Weights of a small GPT-style language model, trained from scratch on English Wikipedia.
Training: a variant of Muon for these matrices, 302M tokens, 4755 steps.
MLP neurons of a small language model. Each row is named by its layer, matrix (gate and up: input weights; down: output weights) and neuron, and shows model dimensions 416-479. Each number is 128 + 24 x the weight over its row's rms, rounded and kept within 0 to 255. A neuron's up and down rows have the sign that makes its largest values positive.
After each neuron's rows, "fires on" lists the tokens most often at its 100 highest values on Wikipedia text that the model never trained on.

L2.gate271 [127 124 111 126 135 141 125 161 123  90 148 134 133 110 135 183 138 132 121 101 150 125 116 144 155 156 165 129 131 104 116 138 131 108 167 133 161  89 114 134 122 111 154  86 143 116 120 117 103 165 116 121 126  68 147 122 107 160 144 105  75 128 157 173]
L2.up271 [129 142 104 133 132 160 120 181 127  86 150  96 146  57 118 141 104  89 114 114 139 151  74 149 157 204 141 132 131 120 138 141 135 129 116 112 159 113 105 153 148 140 156 148 150  99 126 137  98 149 114 158 170 138 106 126 104 116 144 124 112 139 136 155]
L2.down271 [ 99 146 139 110 136 190 141 140 158 117 150 131 169 123 116 119 148 129 168 100 159 130 126 119 138 184 176 125  97 126 114 130 111 119 139 162 147  85 146 144 128 132 166 122 166 147 117 150 100 136 136 111 136 121 172  94 103  72 154  67 122 119 122 189]
fires on: "Fre", "fre", "activ", "grav", "min"

L2.gate712 [117 125 151 143 127 152 123 102 137 144 144 152  75  88 137 144 143 122 131 117 122 140 111 165 148 183 138  80 156  79  88 147 128 100 153 108 142 123 112 129 162  68 124 179 136 134 131 106 145 139 113 173 113 128 152 217 112 151 176 147 114 113 141 156]
L2.up712 [122 164 130 145 140 163 123 165 155  92 139 133 153  52 137 128 162 149 119 106 109 183  93 129 124 142 114  92 119  94 138 138 172 102 152 134 117 162 156 134 124 102 123 136 191 116 182 103  99 152 120 133 161 134  76 121  89 137 141 161 116 111  94 115]
L2.down712 [113  95 128  93  88 106 112 106 116 132 147 163  87 132 163 119 179 129 128 169 108 155 138 104 158 146  89 155 122 152  97 118 110 125 123  94 108 165 136  90 147 163 108 104 130 107 121 113 120 129 150 120 127 130 117 149 166 126 148 101 138 156 133 118]
fires on: "-", "b", "r", "ri"

L2.gate180 [119 105 128 112 120 129 155 114 123 132 164  87 109 102 117 120 133 100 175 130 126  96 106 165  93 130 129 151 136 115 113 122 142 164 136 175 142 132 154 113 138 105 112  99 175 156 145 142 110 110 145 128 174 159 151 160 103 148 113 120 134 137 135 149]
L2.up180 [ 89 107 136  79 126 120 137 160 128 129 197 129 137 119 129 117 128 107 155 118 126 106 101 163  59 129 137 105 143  92 103 137 107 130 120 158 111 157 130  76 140 139 147 136 168 211 123 137 134 102 136  93 106 119  85 123 135 156  85 137 155 124 112 130]
L2.down180 [131  45 133 112 148 113 164 103 122 127  83 130 193 112 101 116 136 139 113 135 131 105  91 142 115 126 121 116 138 129 159  89 122 109 145 107 131 118 145 146 141 133 136 130 145 126 136 139 123  96 108 135  84 106 150 147  87 126 165 133 122  99 133 118]
fires on: "is ", ") ", "| ", "was ", "as "

L2.gate440 [158 109 144 132 105 145 118  80 146 154 118 111 155 117 111 130 141 136 117  75 117 127 117 144 129 172 123 143 170 145 155 111  94  99 159 109 116 126 157 119 161  80 118 141 138 132 185 107 124 161  82 133 102 131 147 108 223 139 134 157 127 131 147 120]
L2.up440 [130 116 109 163  98 114 129 124 108 119 131 123 173 119  83 136 170 145  87 122 149 118 148 183 102 140 140 129 161 182 123  95 129 130 105 130  95 137 153 140 170 107 121 154 154 129 141  51  73 152  63 123 152 151 105 134 154 126 119 146  95 160 140  92]
L2.down440 [116 112 160 119 160 110 105 131 141 150 137 118 120 115 116 125 120 113  84 100 172 133  96  90 100 174 136 124 101 125 137 142 152 139 167 124 171 149 130 120 134 150 121 125 145  86 138 133 140 123 129 142 145 141 176  87 122 139 110 122 134 147 142 119]
fires on: ", ", "Bosnia ", "Brazil ", "Greece ", "Denmark "

L2.gate944 [106 145 164 161 176  90 110 161  74 154 146 123 154 103 124 112 158 126 120 144 215 130 111 137 142 154 153 134 113  94 117 155 123 173 130 139 139 127  91 147 110 145 138 132 149  98 118 108 141 124 127 124  91 116 128  96 130 121 120 137 128 133 173  71]
L2.up944 [138 159 144 117 147  94 149 163 148 149  96 119 112 152 127  96 105 149 120 125 121 126 114 128 123 156 109 171 127 162 126 141 126 113 112 138  93 156 144 110 136 139 152 115 103 114 131 116  96 175  89  79  99 132 121 157 139 125 101 163  97  72 131 129]
L2.down944 [114  96 136 103 123 145  98 121 104  77 121 149 112 140 149 137 127 147 131  94 102 121  89 142 127 111 155 100 145 166 117 137 122 123  96 169 134 114 133 124 150 105 116 177 158 122 144 151 154 141 100 134 169 117 144 117 143 140  98 129 110 152 110 139]
fires on: "| ", "/ ", ": "

L2.gate758 [152  68 125 156 157 139 147 119 111 168 180  96 118  68 129 125 138 135 135 136 151 125 116 115 113 147 100 151 132 111  98 107 147  89 152 117  78 155 124 167 174 143 148 129 106 141 144 135 163 110 101 124 142 139 110 129 158 116 133 116 103 169 134  83]
L2.up758 [137 143  88 130 146 129 120 116 144 142 116 143 158  65 159 117 103 139 140 156 135 133 144  97 107 117 130 133 164 135 126 140 124 119 104 171 117 127 173 168 142 116 168 127 114 135 127 131 133 149  92 128 122 136 162 140  83 112 126 114 148  98 102 143]
L2.down758 [154 133 115 169 159 137 140 121 175 132 125 104 161  97 117 117 128 126 128  94  91 128 104 113 140 170 128 129 139 133 111 121 132 177 154 123 108 131 140 148 152 110 163 108  88 144 135 128 103 148 125  98 156 151 125 153 153 114 126 142 102 165 118 111]
fires on: "t", "r", "gr", "scr"

L2.gate830 [146 135 104 144 116  95  69 109  96 105 116 121 125 144 125  91 148 145 165 112 110 111 136 156 127  72 130 164 130 145 179 128 120 131 126 136 148 132  84 149 137 139 184 146 152 149 118 142 165 122 136 169 100 112 137 130 129 127 117 119 110 125 115 101]
L2.up830 [189 131 107 162 126  95  98 139  83  97 137 112 107 130 129  93  81 150 143 118 111 141 141 112 123 129 111 136 110 151 147 154  99 147 136 122 150 138 117 223 167 129 110 107 127 144 108 148 126 149  96 119 139 108 115 160 164 108 120 119 149 116 155 121]
L2.down830 [149 146 147 130  87 170 116  89 102 159  89 120 127 136 122 111 115 139 142 136 167 107 160 163 130 111 131 128 105 150 112 163 133 121 103 142 133 141 124 143 173  72 154 116 159 133 136 155  97  97 116 135 128 104 147 108 135 118  96 119 168 119 158 146]
fires on: " ", "ow", ": ", "or", "ov"

L2.gate390 [127  69 144 117  94 122 174 190 128 143 116 123 133  95 144 138 127 166 115 123 128 141 116 130 134 122 146 144 114 152 161 129 108 116 125  99  82 106 150 122 122 126 122 142 126 125 148 155 103 123 122 119 139 182 105 134 144 137 111 133 146  93 128 118]
L2.up390 [118  95  98 106 103 107 118 146 152 119 121  99 110 116 158 100 167 152 108 110 124  90 131 100 153 138 150 146 104 157 126 138 129 115 164 139 183 101 133 138 103 151 135 154 156  73 129 123  86 144 128 127 128 167 108 167 162 170 108 141 160 119 163 108]
L2.down390 [129 134 161 115 117 113 129 140 100 106 102 114 160 117 120  87 148 141 143 153 106 157 108 112 108 103 122 152  91 151 172 120 118 122 168 115 122 125  96 135 136 113 160 137 176 167 157 176 119 107 141 125 148 107 125 133 167 113 132 145 113 115 123 106]
fires on: "un", "gradu", "more ", "-", "live ", "lear "

L2.gate594 [109 172  97 150 114 134 119  87 178 151 154 129 141 153 168 130 107  86 127 127 136 181 146 145  92 103 139 125 110 144 170 122 139 119 113 104 111 143 138 120 127  63 126 142 146 120 135  90 153 132 159 136 145 125 130  80 101 123  84 158  93 119 143 130]
L2.up594 [127  84 123 138 119 127 126 108 101 171 160  95 111 208 128 152 125 110 126 117 131 134 151 159 140 130 143 195  92 132 139 128 143 102 143 155 145 122 140 142 159 111 114 141 112 115 110 143 151 117 107 142 137  91 160 151 138 118 141 167 133 133 160 105]
L2.down594 [113 107 142 114 117  81  80 125 162 152 122 105 118 109 145 123  66 117 112 123 136 110 134 109 117  95 133 137  80 113  76 100 114 135 104 151 127 137 156 141 129 131 144 155  83 111 142 137 110 162 118 131 140 120 121 115  71 142  73 118 146 140 129 117]
fires on: "one ", "1 ", "top "

L2.gate433 [142 150 114 153 134 170 142 160 104  95 162 136 147 142 129  82 140 154 134 105 144 138 125  91 148 148 155 128 145 116 144 100 122 134 101  71 116 136 112 147 115 115 150  99 121 113 108 144 137 133 147 109 153 126 137 156 122  99  99 146 135  72  87 107]
L2.up433 [129 146 120  95 113 156 133 159 132 179 113 149 134  77 147 112 143 114  86  97 120 108 129 144 129 139 115 113 103 146 144 107 162 100 144 102  75 130 122 179 138  95 176 115 133 103 191 135 154 132 175 144 134 113 151 154 104 136 122 147 116 113 127 145]
L2.down433 [118 146 104 137 150 103 106 143  90 109 141 148 144 113 133 187 110 123 110 113 137 103 101 132 108 144 158 163  90 122 115  95 117 128 145 138 126  75 142 117 133 149 117 131 188 106 117 168 173 142 116 106 102 159 144 108 115 121 141 105 166 114 136 135]
fires on: "-", "Boston ", ". ", "former ", "other ", "S"

L2.gate84 [142 149 145 138 122 157 130 154 117 168 148 113 151  68 105 135 158 154 129 121 122 120  69 150  70 131 146 130 149  93 148 127  65 144 124 106 166 120 106 170 156 127 136 151 129 134 108 134 109 136  81 107 116 173 130 144 118 101 132 103 142 149 155 110]
L2.up84 [157 123 145 152  70 135 132 104 141 143  98 118 127 110 139 107 146 108 121 130 123 141 103 110  87  97 121 120 113 137 116 125  71 182 119 150 176 128 138 134 163 101 155 106  97  97 123 111 121 145 124 114 141 138 133 139  92 135 164  95 132 181 138 162]
L2.down84 [107 131 208 112 146 122 119 175 104 117 114 117  98 133 136 123 109 189 145 125 135 153 170 159  99 103 114 144 139 109 145 143 166 126 128 110 129 114 155 115 110 175 108 136 106 146 104 173 136 109 140  77  68 133 137  79 170 123 125  82 149 129 106 169]
fires on: "Cup ", "| ", "Cup", "final ", "Championship", "Championship "

L2.gate103 [147 133 115 115  80 114 127 167 147 126 103 139 130 121 132 147 138 133  76 108 142 114 132 133 140 149 110 134 139 162  70  91 119 124 104  80 154 166  94 170 102 117  98 123 125 132 171 133 128 119 115  95 131 113  90 164 124 151 107 134 159  79 129 132]
L2.up103 [156 115 141 103 122 142 107 113 110 137 133 148 126 133  87 103 106 155 107 137 100 163 119 143 118 102 130 164  79 111 144 116 143 112 107 121  88 145 132 149 130 122 190 106 122 111 146 117 127 157 107 141 111 199 150 133 101 100 181 124 103  99 125 107]
L2.down103 [175  92 151  90 182 111 163 103 139 141 142 140 108 106 101  97  73  87 159 124 107 115 142 136  94 130 158 191  94  85 135 107 140 135 122 132 116 141 112 118 124 127 143 177 128 114 134 124 134 154 158 150 150 163 114  81 144 130 133 135 120  98 143 169]
fires on: "se", "Se", "on", "-", "en"

L2.gate408 [101 109 148 142 174 108  95 126 181 130 103 146 147 135 146 157  85 134 113 114 126 151 117 131 117  93 131 115 153 161 147 112 180 123 105  99  98 124 173 153  91 109 105 142 128 124 130 172 142 152 122 107  70 160 126 119 140 141 122 138 191  98 148 151]
L2.up408 [142 141 156 104 136 128 107 138 127 130  86 147 135 117 152 124 136 152 118 141 112 158 130 122 110 167  95 131 113 138 131 122 141 130 102 100 122 107 109 144 134 161 128 133 133 122 152  99 103  96 134 115 101 168 111 161 136 137 152 139 147 129 108 127]
L2.down408 [103 118  94 146 163 153 123 158 126 124  91  96 127 109 148 112 125 148 117 141  72 150 137 147 148 140 122 164  88 163  93 111 178 101 147 158 128 155 123 137 119 164 107 108 151 125 110 132 164 144 145 122 102 117 124 141 114 159 150 197  98 109 147 134]
fires on: ". ", "| ", ".", "–"

L2.gate316 [ 99 108 123 138 126 116 150 164 143 128 156 120 149 104 123 123 110 123 105 153 118 150 127 120 149 157 133 150  90  98 137 121  95 173 147 135 125 125 146 141 118 143 100 143 159 119  90  77 103 132  95 127 132  99 100 158 177 145  95 111 100 112 131  96]
L2.up316 [ 96  92 126 112 134 116 157 145 151 165 162 117 132 182 120  85 134 121 144 149  86 160  92 142  89 123 121 127  86 139 111 152 106 138 114 131 122 123 108 170 124 129 107 119 147 110 101 111  91 135 118 124 138 119 152 174 136 161 124 138 119 131 181 127]
L2.down316 [102  98 136 164 148 113  90 172 144 123 144 146 143 133 138 139 116 135  95 118 108 115  99 131 146 141 120 119 114 108 138 162 100 166 138  98 146 166 102 149 133 139 121 153 141 114 106 140 107  95 168 126 101 120 110 131 166 133 149 125 132 131 124  84]
fires on: "b", "ti", "Bi", "Si"

L2.gate273 [122 155 140 120 136 131 132 149 106 119 159 102 123 127 154 154  97 136 156  83 112 139 183 136 100 159  62  88 107 105 147 169 114 127 127 169 147 149 147 116 144 134 140 134 147 152 138 107 167 162 146 116 147 130 128 182 174 110 106 138  98 152 172 145]
L2.up273 [122 100 156  88 169 118 106 158  77 121  97 179 125 175 112 117  79 173 116 140 136 120 138 182 129 126 133 137 125 147 120 144 137 158 127 158 128 157 127  96 103 136 138 146 122 159 173 134 175 123 131 115 187 165 130 177 119 126 186 110 132 200 191 130]
L2.down273 [148 121 125 158 138 107 148 118 132  88 131 142 142 100 128 138 131 132 118 170 139 147 125 122 131 171 115 168 165 127 116 154 139 125 140 107 100 125 141 136 104 130 153 117 151 144 134 161 121 125 119 111 160 135 142 169 109 118 130 114  69 111  95 108]
fires on: "Bal", "al", "shar", "as", "Shar", "re"

L2.gate305 [129 120 143 155 136 130 139 141 117 137 122 159 128 101 125 121 139  98 175 110 122 122 105 122 107  84 127  66 116 132 164 113 149 143 159 121 131 119 166 130 116 136 122 112 147 103 145 160 149  98 175 128 126 144 156 122  98 133 116 147 132  73 131 161]
L2.up305 [147  98 132 185 140 113  96 150 108 139 117 130 112 139 128 113 144  88 126 110  83  86 104 145 120 137 147 148 136 122 153 112 119 176 194  87 125 119 135 147 150 151 129 155 141 109 110 102 129 124 135 169 120 134 130 184  75 137 136 107 107 105 123 149]
L2.down305 [114 121 135 135 130 136 123 130 139 100 111 109 152 137 177  92 124 131 142 109 179  81 113 154 130 126 176 137 102 168 109 144 101  88 151  93 150 134 133 129  95 118 159  97 113 165 118 114 152 115 184 115 131 126 112 109 120 123 164 116  99 146 162 152]
fires on: "the ", "Television ", "of ", "att", "Dep", "Other "

L2.gate820 [123 131 109 111 102 105 121 120 152 105 149 109 135 129 155 134 169 134 104 131 171  89 148 145 119 115 171 109 156 164 158 108 121 108 166 120 118 111 141 153  93 120 141 150  84 139 134 124  88 150 120 129 123 108 147  92  91 136 146 134 112 127 120 104]
L2.up820 [157 120 118 132 105 132 155 110 140 122 127  87 100 139 129 134  85 140 103 104 128  99 128 156 117 167 178 168 125 170 159 109  95 122 150 177 117 144 111 146 141 132 109 144 110 133 143 132 157 130 129 130 114 152 137 130 111 135 180 123 124 116 122 160]
L2.down820 [140 125 105 118 100 130  93 189 105 114 117 138 157 109 118 111 102 145 118 120 143 151 114 155 120 118 151 159 157  80 105 113 133 103 150 118 109 131 176 127 110 131 124 124 116 145 136 109 134 148 117 123 100 136 173  91 123  94 129 133 125 134 138 132]
fires on: "Sub", "sub", "end ", "that ", "Dec", "infl"

L2.gate646 [116 145 138 109 115 118 115  99 129 104 130 110  75 115 112 163 180 152 124 110 153 177  74 110  76 123 102 154  79 128 122 123  85 130 148 119 144 150 138 164 137 163 138 104 128 143  94 147 118 126  83 171 142 147 109 171 125 131 124  94 120 128  83 110]
L2.up646 [108 118 114 132 173 126 150 185 137  73 151 122 129 135 140 172 124 124 159 120 136 166 129 129 152 116 122 106 106 101  94  78 136  84 148 128 131 169 145 149 107 158 110 130 158 147 165 139 165 142 161 127 139 147 115 152 110 138 101 133 163  76  85 177]
L2.down646 [125 119 128 131 147 163 107 130 146 172 117 168 113  77 128 109 161  84 134 154 135 134 180 141  93 115  97 156 158 146  93 131 156 129 137 101 119 101 124  89 136 133 164  89 143 103 114 158 118 123 101  74 150 112 170 176 133 134 123 138 124 141 137 169]
fires on: ".", ". ", "as ", "&", "of ", "iz"

L2.gate223 [116  99  89 132 114 109  97 173 123 148 110 110 137 128 104 124 128 144 105 149 102 107 120 118 110 123 113 189 104 141 110  77 127 168 137 105 125 113 138  89 119 151 137 146 168 119 133 155 157 159 106 105 167 124 152 116  69 120 112 122 131 147 108 131]
L2.up223 [145 158 146 115 156  78 161 127 100  96 155 118 122 136 152 113 139 154  99 127 105 127 156 141  85 133  99  95 158 118 154 112 183 148 133 126 128 125 146 101 120 155 140 102 150 160 146 152 101 104 178 111 177 120 126 147 134 122 125 132 126 119  85 158]
L2.down223 [129 115 150 145 121 123 121  96 125 138 162 136 155 101 128 119 113 127 126 113 159 123  57 148 133 140 109 164 142 125 146 133 133 123 111 159 146  87 116 120 132 117  82 157 147 139 130 122 115  92  89 125 110 112 131 179 112 112 147 132  78 142 121 166]
fires on: "K", "k", "one ", "One ", "zh", "h"

L2.gate304 [158 125  89 172 123  97  98 125 100 147  96 161 128 138 100 119 147 111 150 115 143  91  91 115 125 143 153 109 118 175 121 140 143 144 117 153 119  97  98 106 134  57 140 130  98 114 122 144 106  97 146 133 117 113  99 124 102 115 120  97 178 108 163 145]
L2.up304 [128 194 150 159 166  96 113 125 101 110 120 100 120 104 141 109 135 133 143 148 119 132 100 156 164  87 162 153 130 114 149 135 129 113  86 133 120 100 145 145 126  89 175 108 146 139 104 127 166 110 119 116 120 123 149 186 165 110 118 147 180 116 151 115]
L2.down304 [139 131 132 127 132 152 137 114 130 132 140 101 102 116 158 122 123 115 100 145 120 145 134 159 143 167 143 137 151 133 136 144 106 129 146 143 135  91 150 143 152 119 103  96 110  99  75 115 128 127 123 123 126  81 156 103 155 172 106 178 123 133 115 118]
fires on: "ent", "et", "r", "| ", "or", "– "

L2.gate189 [116 109  96 151 151 170 123 171 123 142 104 132 134 148  98 164 198 129 138 132 115 128  97 159 112 132 160 133 162 124 152 162 102 132 171 118 107 134 113 121  82 140 128 157 125 122 121 143 172 124  96 129 120 144 142 167 127 137 161 108 146 119 102  85]
L2.up189 [139  86 125 210 142 185 108 131 138 114 115 116 137 122 106 129  79 133 148 135 111 101 142  78 113 159 150 122  97 104 119 149 124 120 104 139 139 143 131 139 134 133 150 124  93 155 106 137  91 125 112 127 112 146 117 125 111 157 122 142 130 123 151 109]
L2.down189 [ 85 106 144 129 120  95 130 122 130 139 177  99 115 117 101 102 114 124 127 129  92 118 121 145 112 133 130  97  96 112 113 139 140 127 125 103 145 163 149 125 110  99 151 148 165 150 118 174  92 141 142 166 156 125 116 122 125 137 116 136 131  86 108  84]
fires on: "| ", "′", "with ", "″", "km", "|"

L2.gate284 [106 114 116 133 131 110 113 111 116  79 152 123 156  95 134 142 109 127 100  96 131  96 116 112 112  98 166 135  95 130 111 140 130 146 118 154 161 108  95  98  91 145 132 129 112 119  83 113 154 116 113 159 149 150 105 109 117  85 116 103 109 128 129 152]
L2.up284 [115 127 121 155  94 119 124 126 102 136 120 178 106 121 122 151 100 126  94 118 102 119 132 115 115 122 130 163 150  97  84 112 115 159 136  93 140  99 113 106 161 154 143 128 127 140 134 116 131 117 146 129 105 152 116  93  96  95 107 149 133 129 105  98]
L2.down284 [144 119 145  80  93  95  94 147 153 109 159 130 100  87 158 164 133 161 140 110 119 124 122 133 123 162 147 133 115 139 142 155 141 130 116 121 147  97 131 116 134 128 111 141 108 137 119 134 136 136 128 141 134 121 148 124 155 125 141 104 102 108 151 120]
fires on: "- ", "played ", "made ", "scored ", "× "

L2.gate596 [165 145  79 169 109 166  90 125 140 122 110 109 140 136 119 146 135 105 170 163 190 110 162 155 117 126 133 116 136 142 150 119 137 146  81 138 112 105 126 130 140 159 119 126  96 120 121 155 133 113 168 166 204  95 165 136 154  92 148 146  76 114 143 152]
L2.up596 [134 108  83 156 125 146  87 150 148 177 134 139 127 153 126 133 124 144 145 144 137 146 181 177 123  98 112 173 116 147 128  75 129 163 114 142 154 110 170 143 136 133 128 142 106  90 111 149 136 132 112 122 137  97 172 145 100  90 116 131 113 108 118 107]
L2.down596 [122 113 127 134 176 106  95 137 146 124 100 160 140 134 121 158 139  75 162  65 138 170 159 145  91 122 129 138 136 141 148 121 128 153 143 127 127 133 124 144 145 121 124 122 128 102 115 110 154 110  90 149 115 116 113 106  96 111 102  88 165 115 198 108]
fires on: "in ", "into ", "per ", "within ", "• ", "due "

L2.gate942 [132 156  99  97 142  97  95 135 139 145 127 151 144 176  72 153 116 188 149 129 125 103 140 132 120 134 112 159 145 132 114 144  87 104 116 112 135 101  98 133 101 164  93 186 135 141 138 120 112 168 120 163 140  99  88 120 116 110 117 114 123 162 107 139]
L2.up942 [111 103 140 135 166  78 133 143 168 171 117 154 126 128 138  63 121  99 133 182 123 181 138 151 127 151 133 158 147  83 158 132 145 122 173 122  81 170 135 115 120 114 177 132 171 147  86  98 132 147 130 118 175 131 154 131 113 150 146 133 126 117 107 141]
L2.down942 [163 106 186 155  93 135 147 159  83 134 112  72 125 101 189 135 115  97 108  91 103 123 135 117 157 133 114 148 153 169  87 117 145 150 136 128 130 131 137 137 131 117 121 107  97 143 149 120 165 121 117 118 118  93 125 118 133 142 145 131  72 143 141 128]
fires on: "-", "der", "en", "–", "ern", "er"

L2.gate1022 [153 123 144 157 110 106 146  78 143 125 104  33 131 134 106 129 124 126 116 124 121 166 123 146 101 127 143 140 137 129  84 126 117 134 146 115 142 158 135 103  70 125 117 106 133 179 139 124 169 126 122 153 136 163 139  96 164 126 141 146 102 109 108 134]
L2.up1022 [ 99 135 112 109 128 118 115 155 120 120 123 165 118  98 155 110  87 151 130 159 145 198 106 175  81 124 143 130 132 142 134 153 160 145 118 110 115  94  98 110 116 126 105 136 134 128 136 157  84 133 122  92 101 144 144 166 151 136 143 106 153 113 139 102]
L2.down1022 [128 122 115 108 124 160 147 133 131 113  95 101  99 122  97 118 119 125 106 135 145 154  86 103 136 152 134 136 161 116 146 138  94 119 140 177 139 147 175 112  95 124 119  96 128 159 138 162 129 152  71 151 152 127 138 111 102 136  92 127  97 146 111 151]
fires on: "is", "as", "-", "ys", "s", "his "

L2.gate102 [134 125  94 183 112 124 113 102 107 151 190 166 154  75  87 145 170 118 129  90 126 162 126  87 137 135 135 158 149 138 125 161 105 117 113 140 105 168  94 142 163 128 107 117 121 117 118  98 114 116 105 145 126 129 167 115 112 110 108 129 114 139 128 160]
L2.up102 [143 134 101 163  91 109 101 129 101 139 106 104  97  96  95 100 163 139 150 134 146 107 121 114 176 149 136 134 132 140 104 134 172 137 116 130 125  85 125 135 142 100 144 142 107 102  67 165 132 142 112 133 164 137 164 122 103 134  96 136 138 142 151 125]
L2.down102 [125 106  82 144 120 135 131 178 136 121 142 153 177  96  88 106 137 129 120 142 120  79 120 127 129 134 124 140 120 119  96 139 156 148 123 181 136 154 137 124 139 145 141 142  72 100  91 129 113 170  88 118 118 120 149 154 139  97 131 162  95 124 153 138]
fires on: "r"

L2.gate700 [144 134 149 156  95 152 114 127 198 150 150 131 124 138 106 138 164 109 154 113 182 115 111 101 156 154 137  91 129 123 108 114 142 137 108 124 141 129 107 145 120 139 165 148 158 115 167 126 145 106 172 123 141 108  88 127 126 130 112 144 134 135  96 124]
L2.up700 [131 128 155 139 135 132  96 119 120 146 127 150 145 149 135 141 139 100 152 132 149 152 146 102 124 184 145  74  97 140  93 120 120 145 130 116 130 134 140 165  95 147 141 162 174 105 135 147 137 109 163 110 152 138 106 124 102 148 105 144 161 133  90 111]
L2.down700 [111 120 138 177 108 140 138 154 104 128 106 125 134 117 119 136 118 119 169 116 166  76 109 134 147 186 128 121  91 122 143 160 135 134 131 104  94 148 115 139 126 112 122 111  93 129  87 156 110 117 130 125 139 132 168 110  82 108 163 108 153 143 118 140]
fires on: "S", "imp"

L2.gate808 [151 102 143 128 131 109 146 114 124 125 154 142  92 127 126 124 105 143 143 125 124 129 122  78 113 140 100 157 147  92 141 132 142 174  97 121 110 147 161 149 115 128 139 151 132 144 119 177 144 123 144 147 112 103 127  95 150 132 130 125 151 143 133 118]
L2.up808 [117 135 163 146 136 114 135 165 181 104 161 175 125 161 142 112 142 118  72 115 129 131 133 164 132 183 126 139 144 125  87 161 113  83 127 144 116 149 127 125 116 129 136  98 159 106 113 115 116 104 110 138  95 120 142 125  96 139 115 170 114  73 139 174]
L2.down808 [138 131  86 124 124 164 150 102 106 154 125 153 130 164 115 159 152 131 172 154 121 106 140 180 100 129 115 150 121 182 137 149 172 139 133 144 134 114 190 137 108 139 135 151 113 128 130 149 128 120 152 142 160  62 137 153 139 110 160 130 137 107 118 107]
fires on: "% ", "of ", "age ", "–", ": ", "years "

L2.gate522 [130 162 149 144 116  90 141 107 130 129 163 124 159  94 185  98 135 159 146 132  90 162 156 120 117 144 133 131 140 130 148 152 122 146 144 156 134 179 103 147  88 136 137  93 157 144 114 110 118 135 124 160 147 136 126 143 149 116 144 107  63 109 124 145]
L2.up522 [156 147 134 166 127  69 128  92 177 133 156  78 127 168 150 120 127 132  87 159 152 159 142 156 112 142 105 111  97 133 107  95  90 137 153 163 137 139  90 130 157 104 120 124 114 110  40 144 109 121 133 124 153 118 158 123 166 168 137  98 111 169 131 149]
L2.down522 [114 107 124 133 146 114 135 137 149 140 148 120 141 115 140 118 122 136 123 113 114  83 126 106  87 165 155 125  84 136 116 148 112 142 109 126 112 139 195 115 129 154 111  92 152 132  75 100 114  72 127 101 111 124 140 117 205 104 116 111  95 155 117 140]
fires on: "one ", "Sim", "One ", "multi", "mul"

L2.gate901 [120 166 133 138 113 125 130  84 110 153 159 118 129 120 108 180 122 137 108 172 127 167 154  87 112 110 134 159 148 162 130  73 147 104 119 169 116 107 136 119 119 152 129 105 152 108 131 121 142 123  92 141 105 179 133 131 134 161 140 114 152  96  95 111]
L2.up901 [ 99 143 105 135 135 142 145 159  85 150 156 113 156 152 146 139 180 131 159 158 130 133 196 131 147 136 106 162 110 130 134  85 138 132 111 167 109 161 100 136 143 164 153 122 133 150 131 135 116 120 129 142 106 115 130  98 154 127  94 121 103 116 120 155]
L2.down901 [137 153 111 157 143 135 140 139 112 117 108 132 132 129 110 127 149 159 109 119 123 122 151 174  84  50 130 133 137 148  98 167 171 132 132 125 137  86 153 149 107 148 152 116 170 132  83 111 140 162 153 110  90 143  99 107 127  92 133 113 160 152  96 106]
fires on: "s ", "its ", "a ", "' "

L2.gate1 [162 133  77 120 117 145 141 135 122  73 166 124  76 140 101 110 153 109 106 164 127  96 103 109 125 152 158 114 106 109  89 117 121 125 138  63 129 113 102 143 130  48 115 196 121 151 152  96 128 109 146 150 114 124 137 144 161 152 110 132 138 153  99 100]
L2.up1 [144 122  73 143 148 104 152 140 105  81 129 125 140 147  79  90 205  89  94 124 146 124 132 101 123 114 146 130  65 120 140 163 106 128 180 164 166  91 100 167 125 119 152 156 134 131  98 123 139  92 115 148 129 154 129 109 141 111 115 149 120 125 146 134]
L2.down1 [137 174 111 138 130 135 108 155 140 115 170 101 144 142 148 115 133  97 137 125 126 123 150 139 150 150 164 121 106  99 100  91 151 130 157  90 107 116  96 114 130 112 129 137 124  86 140 119 155 110 107 128 134 173 138 150 115 122  96 157 141 119 127  91]
fires on: "to ", "\n  ", "used ", "of "

L2.gate190 [ 86 155 102  83 136 135 133 130 104 148 148 107 133 166 117 141  87  81 120 124  40 152 146 119 140 137 103 143 104  53 117 174 140 160  98 146 147 138  86 127 111 137 113  82 120 188 147 152 113 136 149 140 117 119 136 146 134 155 129 158 162 109  94 171]
L2.up190 [164 100  58 164 131 109  90 143 116 154 162 137 113 143 113 132 154 125 139 131 161 123 166 167  85 104 161 115 123 131 108  82 112 155 162 107 148 122 115 129 142 159  88 140 122 149  88 187 107 107 105 120 101 116 169 116 114 178 107 153 161 154 185 127]
L2.down190 [ 90 134 186 165  92 146 118 122 141 157 153 149 122 116 126 135 121  83 132  88 125 115 134 118 112 161 112 137  96 140 127 152 152  92 133 119 119 125 151 140 170  83 108 103 144 163 100 132 106 129 101 117 114  98 143  92 136 169 129 108 109 129 135 124]
fires on: "and ", "Gu", "Ca", "sup", "cor", "gen"